From a checkpoint of a small transformer trained on Wikipedia: vocabulary 2048.
MLP neurons of a small language model. Each row is named by its layer, matrix (up: input weights; down: output weights) and neuron, and shows model dimensions 96-223. Each number is 128 + 24 x the weight over its row's rms, rounded and kept within 0 to 255. Numbers have three digits each.
Before each neuron's rows, "fires on" lists the tokens most often at its 100 highest values on Wikipedia text that the model never trained on.

fires on: "cu", "ic", "t", "ro", "it", "po"
L4.up409:122073116137182110129184114112140160116113140105146157105115171072173123128152117109099109129132143126117081079154123127144104133136131106094147145090112148139123050089133109159127097152135104125158139110144082103098111128129090139163113157138102103116098132130117141115155088148132123173128087103111112160136184120172087133080137139110157143188090121100100195123113139126079147118129
L4.down409:151144124179137170198075069106157143143157134116184146124098148100129162160116132105109136088156110140134094138146100150148116120127126109166153144117186137134134089084081117127062135108118118124135144111161114116118128126087086117130130139164174125134161127120087115149138119135123136132135120165119072157157146146136121165079151152130123147151123127114139110134081110104120135140116

fires on: "20", "mb", "ic", "t", "ir"
L5.up357:114167165142170097160145089141164117149130159135095188119161158098122107104134133103115120124093146109116145144149135122106096150136124127120148128109114132158121064125112140196117107176106106111136129112174058156151146116101102137139080148088142107116121134119117086181100131079185132156154099107114097149136160146163138107113144137117120124129127133172142154118108127095095148105128
L5.down357:128096126130097113113137099149121124145159160124103144085165109127126143160147148139159157123116121088155103127146135139142119121143150080131133182129162132120089122080117150143123129129136100150159154093120112171161128162139159109139105134138120118109156151132125099191101146139191125156134120112106084135109103130119169118148124144134131122119132132155145126146105138112131176159159

fires on: " An", " an", "r", "n", "re"
L4.up96:130147106122146157131137118147098094139149126112075154141122126144109107152160092138110113146150122134137171127106099113140151121116135121102158153154116173142157084091143121139128132139098129178133148163125112156148110133111169125166174141103173158105097128090100146121102174138108140093096138127149143099141112094133153169090152123142091107077135117140103105142139123134122172096124
L4.down96:145153123120155177132159115142117127156118160114123151189141157181161093116160092126152118119180107110127134129132119105123099116095081080117137114142163094125075165121117122160157122143126138153128094176116132143144130134132084202122142103124167122085093096167142123153150129109138181110119133170141106117109112143104133171100104105140134146162136140095141127160148124160095130123084

fires on: " St", " San", " st", "t", "J", "R"
L16.up1257:106147135113129131144117135141118109085125107145104162135125136108111091186161126134097139085087127111150142130143172147144060131125119147122150131153082140163138129143142103090174118120114140130172100134109132110117143086089089124152153157178156154106080128129114139120100095095087149137125089137124178094167139122146142164139094122123099137064087133090147101163089107139120135123141
L16.down1257:115177146126128122114082097111099128182081134146095167109161099134104080130134142150140150123081152102116135104110097139135174185124155104165168138143136143110145142129130145132116072149127145132119152147135122143128117148101136101116123089127139120100120135137163115152115138096111120133147170146123081099115177119114129074111131154168113105106168158147112136120136173110111104147157

fires on: "a", "id", "red", "ed", "g", "d"
L5.up1464:171149143139130102188184118115120116161097131178122177137165115160127144174137155153137124139124131136141124160156141135114122189137136142155134120180124116108133075116127136132133096162106120111112141087146057094142169090100120139115128148133158100079131124172113090111142078138138101134135168149139099148143168170161081133137119142127102147154097121121135139148126128100087067134166
L5.down1464:156137146145108123101127131109188135097129118142098123131139151095125099154143107158144113134084095098089134159137129135156145103099127119132110109112138097112128104108126127140104147129116124127114150159090125132185101201153142161130111108129134146147108150161107106121120170141101107128133119121121153136106146122138125141086117219140125113148100108142084143125131124177159104105064

fires on: " by", " and", "i", ",", " the"
L16.up927:180149103137129101104126150155132149084126145139140113105123098160104116139094131143102087147150158101100152103142105129126106171150117102132152151081137109121175110119129064145122137148089152140193166139121102166137135137121120159185140165117107143148101099152118174131131114148123137152129140112142143127203140113119136127104147121129148114116129145096155102085128123140090134096134
L16.down927:115127099147091125123153129098163120128125118134101137142098144190125148139112140127158129250163096102138137124117136158109101134098159084136145136146128119100149115129117145173161119120124072121111150109184115160148129111101105134099163177138110137092126128112134142131146168113121117154118173098105140122149143110138139125157143116144093093152145111162138104118089128139108115111124

fires on: "t", " Th", "T", " T", "|"
L15.up76:142081098085142108101127118121131104129131104153093121156138134099082135121138099124131110095128150134133149129133166139139099117114151160103135107154126134127127103125171100125108110178135145126120162091130079086162102110130105106113140140129162072141115089088130148115124099148119159155132083119118144159178133145090174146140120156135121138132105067132121102144081090094161153113142
L15.down76:095112104135100130129073177112143139142121104108139136128117139171120137116129122136132110098121142176114168112128078121142155147047135139140124124141122074135138115153118111088112165102115155119123120161082146157158162071152108124104086087101139100139152107108116141136148146112141125154103139120167114185106103168081143101122136114150114078156114151096125130138110152157125151142138

fires on: "b", "al", "ive", "d", "ol"
L4.up1021:138122104119146112134129128108141162140163114108161122127139123129101106172173168095115119098096093136149129148108141088170128131122124090125138123114073107114157109123157125133140186153110125164122133112134131132139132124110149175136139127121126163111104152161097120125144178171109138145064126105022137174155157155145111056127109140087124163163121115122176158118112135108126168078131
L4.down1021:167120110136134116109129129166112165126075086093123159136128128124128144132165153155160083128141130152144126158080107130121177106119146125143144125136153158124135094050109127130058090124129138110142092115140125125129073160116176125115150117172116097156143124141162173143090104150102073131099158161152116139126098138080154145136146132154126117127101121146148116095146163097171120111143

fires on: " |", " /", ";"
L16.up831:109145148133154098151157121065118104117099107147111138154155115144066119116169162114149155110126149136126116152133146106118112140159114162126174082166163135130131160095119147168113133131089125140107118114140078132115118144118130164142174123132150138080128157132122086106064106106118114128141149118104117137145185178159125107144124134101097138144113127129110115158144142111087135140134
L16.down831:155098101131120130089147122130135125160145135166129109127124153133154161128164125155140149157139124137129140127123100165115118128151097161167112140134168144138140133136146148117158091160141126124165088157139118173135121182155102136083148073097123101131126140152120161132162128123101099116113149164091122152084111136102135137136132178179145138179124081157087151116193112125153120161150

fires on: "ical", "t", "al", "ent", "ative", "mon"
L5.up1340:103152098114179068108145084148130151114107184098127149114129114105137134119159114097053139115089140157103100147117125114140129111075094118134135098113052124178102087090170121184132146134108154103122115130138109107170133137114091136137154124132159103111162137114132136131112132108092152157120118088111126123139122137130132140141130108114124110129128155111130156106136132167118142087133
L5.down1340:116139136135162180082109142135085150174131117128175157091088145193106098122154099119156127129128144121081086105182099139161153147091135137113128116147119138133081111132107155123137166136091099180123126139128180129164116130144138140128124101160130107122106176147154115097122119132157101164138185104113113138118120157122117121159139158114164130109132124124133123112157111107157117084111

fires on: "D", "d", "P", "st", "B", "K"
L5.up834:160160106115118100109112134134153086134129109173122102094146111103140141183103120130115135063148083110101157131122153142118134121141094115142142109145159183108145117108165099116130104112102129144105126123135133125118100082150112157142191144082157144119134110118129117125101151152120176121120152139134166095133137131140166108125112124124114117113136111116126106114179131158132130119138
L5.down834:108140130158172147127135121128136082142113123110083086111144110126147097153135178075135123086113130149144122102176129159122143107140142168141105094108143123120094138181163134136109073117078125093055145149145122138102142125116135119149146096153121108116143118122169126177140121114121109164155135128121134145115145109168158096107109163134061131112095107105097138129111114105132132164133

fires on: "ent", "d", "out", "ident", "ive", "ist"
L4.up1166:137159136096094104116143099140105170116120165137175126103076164157069124147155167135168135115140104143127144147094104114179111155124138130120144131128157076123126093107210137117093112108110151154105117110139127151162100131151153110150156146102158167088168142135149114139128111118112166120108147145114119152149163125140122130183114129123095123122119125115135114110109146116129143121145
L4.down1166:105106120163134103168105136108128122156117125104134095145102113119170127177122107153126130098096108118104143138146117118135105152082105119144110120130122111105167159109150116131132106118151136123107159116128071143097125142131104109153136120114130115154168161112140124098138137118122129157104147155131164131126180147145151152146108081132080118151130133111155050155114120124134117104157

fires on: "G", " F", "F", " V", " G", "C"
L15.up1469:132151094123082127123154106150156098102096124168143114115119070142088134167140121100095126103122147111109126127112133090128134160110124114094122120122122157131162100096152080152115083129122146131147168102164128093123124145112141135158170134086160156116093089081171113123097118138133101136131147127132143127151151130118154121158072161144075121119126097061108125093121136118087113169106
L15.down1469:119148167103134104139145123162126049117115130137118134124150104132100130147117124098141104003114137140130119151160124117136107098103122152117120119145150133133119134153154152083144019122132108122072140171164133128129133128138108126128136082127179134132135114155181095148125115110127132153125121134118132123072135103162137097142094129114073117151158092117114155125147132127153140177156

fires on: ",", ":", " as", " =", " and", ";"
L16.up329:090121072123144118101168125139109183145136165102112131106087120144125121113141095119109129153115136134129120132148120127117104164139151145083140081095109134142138142127137127154157183178096153123137130125100125191135118107110152102108169159116122092079103111112130101141127122139117130154139141135172149129151107135132114140177175113121131140111107134130096122110096099144121162142180
L16.down329:119151139098140105118149119163110129140162135180110135107163142125133108122149149129107118255101122129110152135130109129140131123157129147151118113091149133141088123115110129140087124142118120085130115099155166114146170142135110118125101110124145139126154136134152124127118133063169062092108153159113111108085125106101102126132116141115098146166155135141129138150137147145131113141103

fires on: "o", " this", "lu", " only", "oc"
L4.up1331:109132150156186185122155144183128122112136149116102109128101180108122094116134149102124141121146136146174142116107085070132143162081121109131137115127144146099112122120082078142139119134101118140117133117141081115151141118157091168169089173098150167103119104135107133136104103155119155141116145113110122110179123111144170136139096175132097111131100113096168073139138109119109095128170
L4.down1331:170085148139102126137102106115112119137138103103131146161140099131142138102140107129131115081157153127103136119167144150122159081134141185135155079132115144137149173152185131106156121144105165154137108138115119129099133204102097119120119144130110127121137149125101141140126121146102039144198126149142148131102136161151141106145162142137137163161096133114122138129147139116114101187142

fires on: ",", " at", " with", "ed", " of", " to"
L15.up217:106126118113119155099118090116155175098110155179106111108123122131095124115075148130119154138162157134105114113131119094143171153139119102153161134143099166150174097107174099131127129088108138151105127121139144110119120138166148178162152154057133129061158132125138147160112164166125101121125136181161153108143096139141142111102136117119055105124128096152105110129143139122107140099158
L15.down217:084121106142151136137058139160097112152131101165125108107108149135147093114140149112118106213121158128144121075129119119140116138116127108165110111133149152105132207083147108142145131124136102150161137160115108100152099117108111143125134108101135103103126159099135111085149131145102126148096139164140127138159108134142147110142105151119113111127134123136186137147154117129145112134160

fires on: "ir", "ho", "hi", "li", "co", "lo"
L5.up1:095122143067121149153138112119117131133109091116174160118140145137109124137125148090130154101147096142130101155128144068100066172143113121093148117060121084197150072147127150134084138188124145140097116092117090098141136107138125121184099134069144132141119116161103109108121141157136099175132133135125138172160137152114123140141124154142160131123096138089165133146121128108112151049173
L5.down1:092119141064137146128105144143123136116115147106122131142140131145112107088160126124129176089091126147165149130146100171109113152142154116132171151140110129132123090125158114137155132107088129133100129136136123164097135115116149140095078102109177113089141150112123148095128115134115096145160093123133102130139109147127143099123115167134142118131125128133129095167090121152151084128131

fires on: "n", "ill", "r", "v", "k", "j"
L5.up1149:146099135101131084162174134128126112103117129100069114151137092127115088185145104111127110091085118160116120155089172138096132156121115165123139113142106092135152065123151083133128066113091097138140109133135104155118149105083071134136123126142133120110093154102079102102149160120139139134101141097116130135129124105153089131089124141126105122096100129150123145105144110133113116116121
L5.down1149:101153114111167130115080154130125128150136179104113136132125131087076092113143135157098105122088149093115086092185107122132146164148123122086151119127126106136095161142144105144123116167122107135129107159105167165169129076133166121117142080123144116117137106134097160081104112135187084129119167152157142168112066132116138123167080124118098113151127147114089116141143116130166119165122

fires on: "ar", "us", "ur", "s", "tor", "at"
L4.up813:169119159130155126112146114145080096109146152101139128133161117134074164126134116142141111100097101096129142119137131124129064103152173095132140133138131175138164157128098149137142103114083137166121130129144139105151137129158104197082126139122137100126141161089113133110103140112131133128098140113104118165118110122137133140154188162144140143162145124131175148133174117143085151141122
L4.down813:135126128130165192102187136137128094073107189090111175092159124131140135112127105150155093088131143095114085101120091155106119142115122128086126134119162153118072116131113131154156132088144149119103109131125144122115147145100118107156138134135116139126143098157110134154148121148123146108152142074129101161134121145147159181159148113101102132162134153097141143144111106109112093152133

fires on: ";", " B", "ag", " ma", " |", "y"
L15.up53:154095134097121100108171141136118125124146126094136122113145127101118144077142081146097130122112141161108138092097132118108100136140081138177133109132165171143157116114112104114103149133093114089111096127163147134112160130088153155167142135114153078120116099169144131152171096129118081103150149173148151122129143117143111129123154105116155132119156042130141155125148101119135116133120
L15.down53:109119156106119141134145139153111140158135124123195111132142115133127086138195132146126113117089103157105105129135079141102117129148125122144133120099150115163117091127132111125162102139158117137105147139161163120180138089139120156078142098126090139135100108108098131122145149125134153107116123183117124123098131109136133182129124144127104096127149130147120118127112084127124101152147

fires on: " S", " to", " on", ":", ",", " La"
L15.up1483:157082116085114130175167128137138164156134078114153119120155165167115126114108098141122155135106138121117138147107114130110129118142145135123153149094143145120206125128141102124155122160121152146146178095128106125153149089127165120116178169110166111076116142105105091110110124141113115104163129147125128142169115120143097137132161129123158113157130119174120122139132150126085110128161
L15.down1483:134113130151100154137112118192126148170155149115111127113121168160060092108153113134156111226141103134092119109124102120103112138162156118113103116129128138124146115160170155146102122119113125112126102100079115146078146101138122136164144130104153092135112103127160138163145122126106088132139124127103099129129135121103142127128110110105105109106124123104134096119074113178135086123170

fires on: " no", "'", "ir", "t", ":"
L5.up764:105181142103117126110127103111119098135111118140103134171135107124093108092133133127142143138091126173122152171112125112137140142126131159090150110084142125155128059163159158182119161105123125123086141107150152138169129117120153095143111145145103112107098162152106146142086158084132163122133085116116147133143137122158189114094165128107107116087112149119149113119147100119098143099112
L5.down764:130155159122108159084089166106155110161149141110130084103121140118137121103132137122108098107112100093121138104124147128145152122126133078119159124107171146104089134092120137114160144137113100153102149126106168119123120110149147138112099124115140182149141123151162150144106134121168123067096184151174137143107078110139145113145085162123149128162156124122143102100105150123130139151130

fires on: "s", "al", "ach", "ch", "t", "h"
L5.up715:152157177128130087132110144134158085101069099087129122098152125117093075110113123093146144136113112102136119132165162106145131106141091137096141066108088127154119111113148125151102128159119109144121107135131087104146104132132106107093111143116127121146081172141145085128099125109167104161117119102138145146169140157129161141135135073128101106135134129118138098144134065151097161103138
L5.down715:180101134121137112137088109154181093156122092177113124077116102149103095108105149102125165075151148140150097152141138149116180142155130129102129122145159133149061110116120133127139112101133128121136133122127135078122140090128124160131125118114115169127120113146115115137133157161172139114141156152117108150138113115105137076144111133120126182107132117116091163115097156119097130154091

fires on: "d", "ol", "ch", "ce", "P"
L4.up1459:101094158126164167122122142175169102114116122121101124119102099154115150091105147108120152083134103109068138156103152146102126070123147125130140110118141179139180133120158152168163119139087138124101152138094145128093132089110130134129161132143119133106174130132131165127166165095182132145109118121095167158123114103117140120114157135115096142118132132106136148108151135132120145119094
L4.down1459:100108109160076102139098151100153139069165099120102092110139130123108130114145153108149146157126104142137098117111166125150132140134098142141172118124194154119105143154102082145149101102158077101113090136143113126085101173143131117108141125131151168150170151132158108122133141120117167136167136087141136145098164120114139141157094102126101092157109069145133148125098155104172163137117

fires on: "ed", " J", "ous", "ex", "d", "ton"
L5.up111:184176097142127085120134100109111117152120128119094143169119119133115133168110156193115143133140112148140121162102118126087093157101168147129144125138114181061144111138111122143135107121110106116142118127121127115156157129126141123140205136130146121094132076140122125097139119098123141156131114162098125135148148134140129151139140164138099126133134151164172145145111128114104075119158
L5.down111:156118154091174144159115157195148136117134120128121112109108174086135092153166102138184150150097097101106161124148118120121098089129102124124123144117122115094105158091123114070124185133104156140117129108142161145138053149107083156127126106127119130173110140132079124144143135132110121133088134148126138113097100108087144097170127166100147143133132110173127096150117162146134159165143

fires on: " Mi", "wi", " United", "li", "mi", "y"
L5.up875:127111088088096105126127077150120157123090076130158089140083151159139092154110162124146135139153080130168141119073150095136104178121074068093122123132082104113137052146158137103131141145132144147107128130106104103113088080140133110137144145153138165118137158140102110114099136157129146135070128123072162103200119123133130126156131126124114130145095140137137107113125099159119162090155
L5.down875:062153122119083116142141120124124100089115126124143116105153112119154139150122122141124135152142135095147153124142143111148112106126111126115161163149116121074115118141137113108172117114135146116181147162195101118084095116136097106153146111085153170104131087130152107140119093089115118128127150119089113111118119117141117148160128113106146138117156117095110139177110154158172127091106

fires on: " as", " a", ",", " to", " "
L15.up1029:109157095087120130141123098115123172146066116130154137138125158138126134154147110101138182133140090100130153113102111098147122159135152150158150143136135126139165106105145105160151165153066080144142140092128112142132144102097166162144105135086188119102166146133092094155130164120104166123149160147142120098178129121103114129157123105088123136146139128127123072146131143129100143101188
L15.down1029:126151137131137113082135118165114165137135137107143087166122104148165086079123172144111097172111149097121086135124092154120150101160140143136103108092171141135098168143163123149143134079153141110136121099092133107163165133117166093170130109116140113140150150110157102107122104118155100124160159139141164098120091092145161157144140154125093152138156193176137103125118116110126127118154

fires on: " St", " No", " no", " San", " the", "t"
L15.up303:139147135163164118113144150138102169120095069101115105142082155119111133176108138117128154128144105095100174161131153114112107148135113174119126105086131110107110112104059092101178128132119150146143114132113130119141159118139080122115148164109151134151112123159115087111090103140140116143128133126115131098145138141125164104097118146131130114087089176106167114178094113155126131124163
L15.down303:112108130111134105108106131124135089144112149118145135152103139143086126109142102135133114182104148127111166062153166117134122117116166110137136126104102127122171124147168113086143114159128118105145132118152084128116128131128125129105130142092123170180151173132144116164101135124105127169123142105100114077114136135129121135140146117153057127111156112103122141130113151170125119126158

fires on: " she", " not", " also", " it", " he", "il"
L4.up103:103086136134109096163137137164132129137079115109145128142131109133112108105106103175137177124139066117127065114096136123118094137097135130124122117150103123188129133118154094139078078134112113131108110113124111132117070102096127102137164136155133175146102134124138147143149105130135112138138129127093177109168144111149146075173128082126129142088056140120151118141113126118119117099150
L4.down103:144129122158109135136139130112115143180152162180078104149143110137140139097138126109105146149119056078120120125115114162088143118092120088143135141153150089122120123159146164130115104139095136125117084142147118138141100133137066105121110086100104119152138144113118108113157173146139149159148108148143151105147091144139179145137139140131142112116126160103157107130137126191139143134112

fires on: "A", "ry", "am", "y", "ee"
L5.up1043:144183115123158134115124135133107154154120096110132139158092130135123152135168173138143155117132136141128178116091119117137126131189110112111150128098124130129148091087134132133116161141131143148091104089155156121148096134124181156140108138144184136114167106143105083109070106129121115144089124151094159150144135087107143177141094188151159130109155139158125146106103147167136124113133
L5.down1043:111122118142095139133107119098082147142132097118099083123133112104146125122120151077111132107146168155135120154117132151150153104097141155165089093126115118080135141147098111144124113109113135150160123090147105164122138108132185118123155124146131138094135142158144088092149164144080110097120135135130148114139110124111123135148111188128137136114122149116139148154095141140147136102114

fires on: " An", " Man", "B", "S", " S", " an"
L15.up1192:146156140125137099123172123121110140140115131104122158167082186128103148154155129125114112128112121124123166129121110102098101147136122118135128137129115201123158103155157129145131167105127126131129151096108083125129138147105115130151096133173171117121094136126086141093156141149100148127122080161127127146164161153109167172118115099123135144127119108116128111154105135132102154094113
L15.down1192:138187110148135132117143114128109152126117102120065131126147088126122085121142142118167103123116138102164114129140128157093113113086153065106120133154127122131162137143117122120149144114142133142135109103138162120107115150127128151096147106130122150094123135103127186119185170117124123129146110105134169128148077154069111155139148138188112123143149151101122127128143148124113124101102

fires on: "w", "y", "el", "d", "ol", "z"
L5.up436:135162155120123081120136129161141166093112129128166146148104116126134157125147149113157133133133080131081119159104090162155143129128153113133143131137086124120166134183161124143142157128132129115105113126154158122145156102104148167133115140134128124119100147133139112142099148158087095148082142172118160143129168170118084154180148106125130124146121129134143165135148152140128172130122
L5.down436:115126106120153123167110164180134163139137131151101181084153132090103156133136151142134141151147153114144133112129120153100109142123151143109145116128151069109140138118172093140129139163114119131112109135100090131089091121093132121080141132140164128100124138097093130135136108144123142151095130122141107131142129132127131112170152145123120157105096128084115132108124148159131078151158

fires on: " 0", " |", "ver", ";", "ult"
L4.up106:108150148165155127124155110091137125131111131101088136188160122127122103091120170161136114121140160108153146127131151131130117145110109150144154113151154108115122116101150123142124157116116161128154146149128073093172106132123123171092109136143157157116134150127075140151113086112133119144127142126106113149153111176152126154129084153116112138147077086124159117113137087139098121132153
L4.down106:099131169149124130101098126132152073097156144126132167121130112134130128117156134114177125136131125091138123133118126107141137112100127128161130134131146149156088133137143158107124101092127108134123100108119109140106106136172191147113105121161134134160118088176120112155130135114179121133120152050093099102137096122148095109110111091115116127131147153108124156151131125089174150115137

fires on: "an", "m", "mm", "n", "ja"
L5.up340:143132124094124190135114125129146076135106104123155114177108135140143177153152083140146145093140141127147191157121131100116149138136111123115136132140133073121149126113142109128141109164102147103127127134129110092120160094120115114130121159138169136107151128146080135061165103112100102126157122116124146119112119105109145162144097119119112196120089160124075109139138148115134079106123
L5.down340:122093122139154155105112144066100125140104157154133100153117111126078143122145085140107093154094113115166162111096148171121098126099129120137137095076073119120127111147127133129144111150147137146127135140153122126134151078150123109206125148147136131147148097103089141131137124152124168092147121138152179106134129135111132157136122096122115113175102123137158064085111078137111158120149

fires on: ",", " and", " The", " the", " was", " with"
L15.up8:152124147124126119122088126112129154121121147150117078126149122168146116102097148132150108137114131113085143125124088140124106165137192102106158117115138112106158156106160118153105145129130137145140159112129142141097136087130121161136170158156126153143158160122128144125100115135112114140128142158092129121184108119137117105148173112149115102112094139112142126134163115136124080138118
L15.down8:130154150171122137105112109126084122137128132073141125108105120170144136135126157140110135230134120109116159144129137090122117126091154101129140099103115122096117125092147139129144139091129108127156145098122132134125129121143159114102149142115144114111140120180093157130178118141089169128128154144135085132158154114117162116210153130150105089096159167122139107113120110132117094119131

fires on: "s", "ver", "ar", "ly", "le", "e"
L5.up1118:192086166111120121154163105146116120171126138128100118148123113163097139103108126172111122123150127155173172113118123129116105162082151117098125107094142149152131095109103129136123133133118173129126205108120109118154145102106165134091150134132135112114125134130105177090147146104153091153137127108134124154128097117122122115086160164111175149157120133184099117131167041118087131130104
L5.down1118:140104111162111103144133109143110124103145106120136130085125098172170113122132121124193149095161098105113081135146125105139156137077142114149115131109124160131120152100152103164130109158141111111142145138113138166173124105127146127134105137137137201173131152167142123162142134091130126140161118107119136152131130100162138153171116106117136137129114191135090145142157117120125095141159

fires on: "s", "y", "ist", "d", "pp", "T"
L5.up856:162109133116115088118127119119163113123060124147161105108123117109109123142125109124126148116161111152116144105096074108134126139106118133147140136106122117123131112131135090112102101128137140126162108113108180137189086109121168095166145128078179147118141113068157106158110136154114167107140167130122187122133111113156124121127131141151104102138090126187114127103155136135142159085143
L5.down856:131112121114135124114136138130127159103123090148113124134132124147159133143138153126093111102118133124150123110128113125139090160106118154105125137141138162120121207119165109114107097147119159152085156131143132109089167126134118129134161121131145180153129128130159084116087115114113067126115149135106112169161145140158135095133102133139092170108089138120127101138124120141144156112128

fires on: "al", "ce", "t", "d", "tor", "y"
L4.up315:162120174125114121152143110135127101129120150104160131147143122151098140127151086119133140085097123124095084138155144154135142120127124136108131102136083143139129125105169134136136157112103164137163144128113128137135118118092100141123168136168120116158119180152117096129145144103118097160119128100137138121109141118154103143152163137135105123127155147127147140128125108128162136122108
L4.down315:115128099159156136143103145123160101119095107138148114155092139178151111134117141117121181155144148121131100123161140140122131097085112134111112113113135121136097122176121114108155121151129090143152111132079126088103139161136112123142121048170169128128147160125105126118147134160143116119122112107108077144099130137105126118138126105131155135147079089158126137118104130088149099147101

fires on: " |", ";", "al", "ad"
L5.up1281:101140115151156127095146082102093114146119164101114137192145105143121107112159148148120124145145120159145080113106154124113144163094128180130138065188152140191125109123140138172134187112109148133129104120122128112164111154091123159124130152129148154135178100145111131108155115127129114101121157149100107135113135149199136127109098162130115129103075133128127144148125090091133136115099
L5.down1281:149110090181169124078141130122157116160143186141154106161118164191165097099112108153160116135110174107198132148152128109118117150108107111122133131131155105126115158078142131127118150124118131135165151126057083127140124120121114142110152141147127135101118099117126131173163103133115117115158137107102143148117129113141124107163102112130141160152136126110134162113110145077133162139147

fires on: "O", "i", "h", "lo", "B", "hi"
L4.up593:135139109057114151144143145135157125090100143130124104112110163157090116101113168122082142113143105127173126164139150127104124188149142117064164138118078136151146061134153128130133167143098126130124151117164121082115157076128106120134179140109141122114117128123114147148125106147151131155117111154081162164130114119159126118127164144120140095128126103155090145133126136125109174089152
L4.down593:136119142100107140111134063105110154099123125151111128141132145189107126079112141106086121095146139137154166151123148091158153122144114151134161143129057163136121131120161140113130074125131156135134109091139122160143148138147106103107116089117117126128156134091153135105096152100134153155143114124164139105172161140130135131161132138116115118154106109083147122121146143134141131117147

fires on: " well", "li", "hy", "y", "ri"
L5.up1008:117098145078161084081151092148116168101097103124154124125128122154136137128138125139138133102162148151150105116111172102116147145175104140119117145121068087087099076129130156116117167176110143100147079077127131124105128099137115096148140129158113074109112150130169117129111144127126169149128094172073142108162134127117137111139162089120096115141102146100116131134121132119125105102153
L5.down1008:175119097134058153128094119143114134110171113136129117108098140154130132132133113140104143150130109127131098148125098139119116103137154122152111129139154163093109182163089131113163131143186109132124099171158138120117097165102111147125126129092115110151166105127134127131147102113104155120137125158096146131106094157127125131204145145119154135147134142121129148153101154140136112112165

fires on: "n", "k", "an", "in", "i", "ir"
L16.up492:126125164117143136133132135133128110110110141141153136132112113150119126185138099144102128022104146151122133087100129116164077116151118149077139102137116141153177104116143084139115145127075135170114129101089162137139156087134132120109154099125149097113110148143124112100109104108126170146131129115126126136127126138154102079112110103122101158115121127125089113109165135123124105106146
L16.down492:116116136128154134117136164170143124124134120165113095125144093139172104062154121171153074106122124099158116138119099111084088119135125108124124094135124120146122168127147115092154096118109097098144131141127129128131139122148123155139163060123152111128096137115108117090131157147134129093122165127170119164116116144106124102156112143158104116129145124137174134162136111154136103094137

fires on: ".", "d", " most", "vel", "st", "bert"
L5.up1488:122134122147106073139120114142136111128163113158157084113165161157116107139123156142137163104134130127100123120123120110149129148130129122121156111087169133097115135101130109139122134111130105160119131132098119103158140116105164145151136156143133135114098135124129160107137133132103156119157130114132145116145167166108131108169084138127141111107083086123158118152130133118133167128172
L5.down1488:129124141124112109096081139136146138119136142135099119131120144082131133158118160153131138103089094141180123066135119117115137159148149116103143138138133151125097136144127155100133117135103087103129133121094143131115169148183165131138139106137122120120103171105151122131138119151110112127116131132102125149135118125132131112090114136129128134149094133107084101179125132140141131172140

fires on: "ar", "s", "th", "f", "ac", "an"
L5.up505:156109116143180131119159108124122067136131167114125116099128140148115145108104123112101120100103129157137142136145122135120096094114132119094146108073126154134135114111164150144119127159110134179126176084129067144149104126148129107097128130121163081082139128100141073129137124108146136169115108112148130143109113149121135119131148185129093156132166096128130128110137129148068110120113
L5.down505:084191174125150132144169123096109127149088122107138123114130123148147110166149133163132108124153160100128097114155141131129131096130096116095112092111146134152156144133128114137109137110172142115104138119120127112128159087086079116152173106186107131104080080130128130118192167178149143100152121154163127114134102089124112105137115101138153104123127111120125102088151146098151139105166

fires on: " F", " |", " G", ",", "y", "p"
L16.up573:148177153095088120098134120131134120108117127172131143155139139116083156094138104147122161140136137116116112132098118085119127182140173170119130091155141132084148141085157132154103146120133173080076153113151132119103120161095118141143156103128157166122107120150097117159122144117115098143118121145135125107125136121135152135095110149103098114133146107124146131110147154138141132103162
L16.down573:139132114130104093164126113153118124146124133132089120166146089156125107147082158110109116124098140111101126152158135146102156133168116120160139149119134111152131129166131134126159120144178074175093138178115130105142145122103137115079123040099113134121115140162133139131124153114137127095138126125116127096094113101157112115134099152162117122130147142149150113116116129146138136113160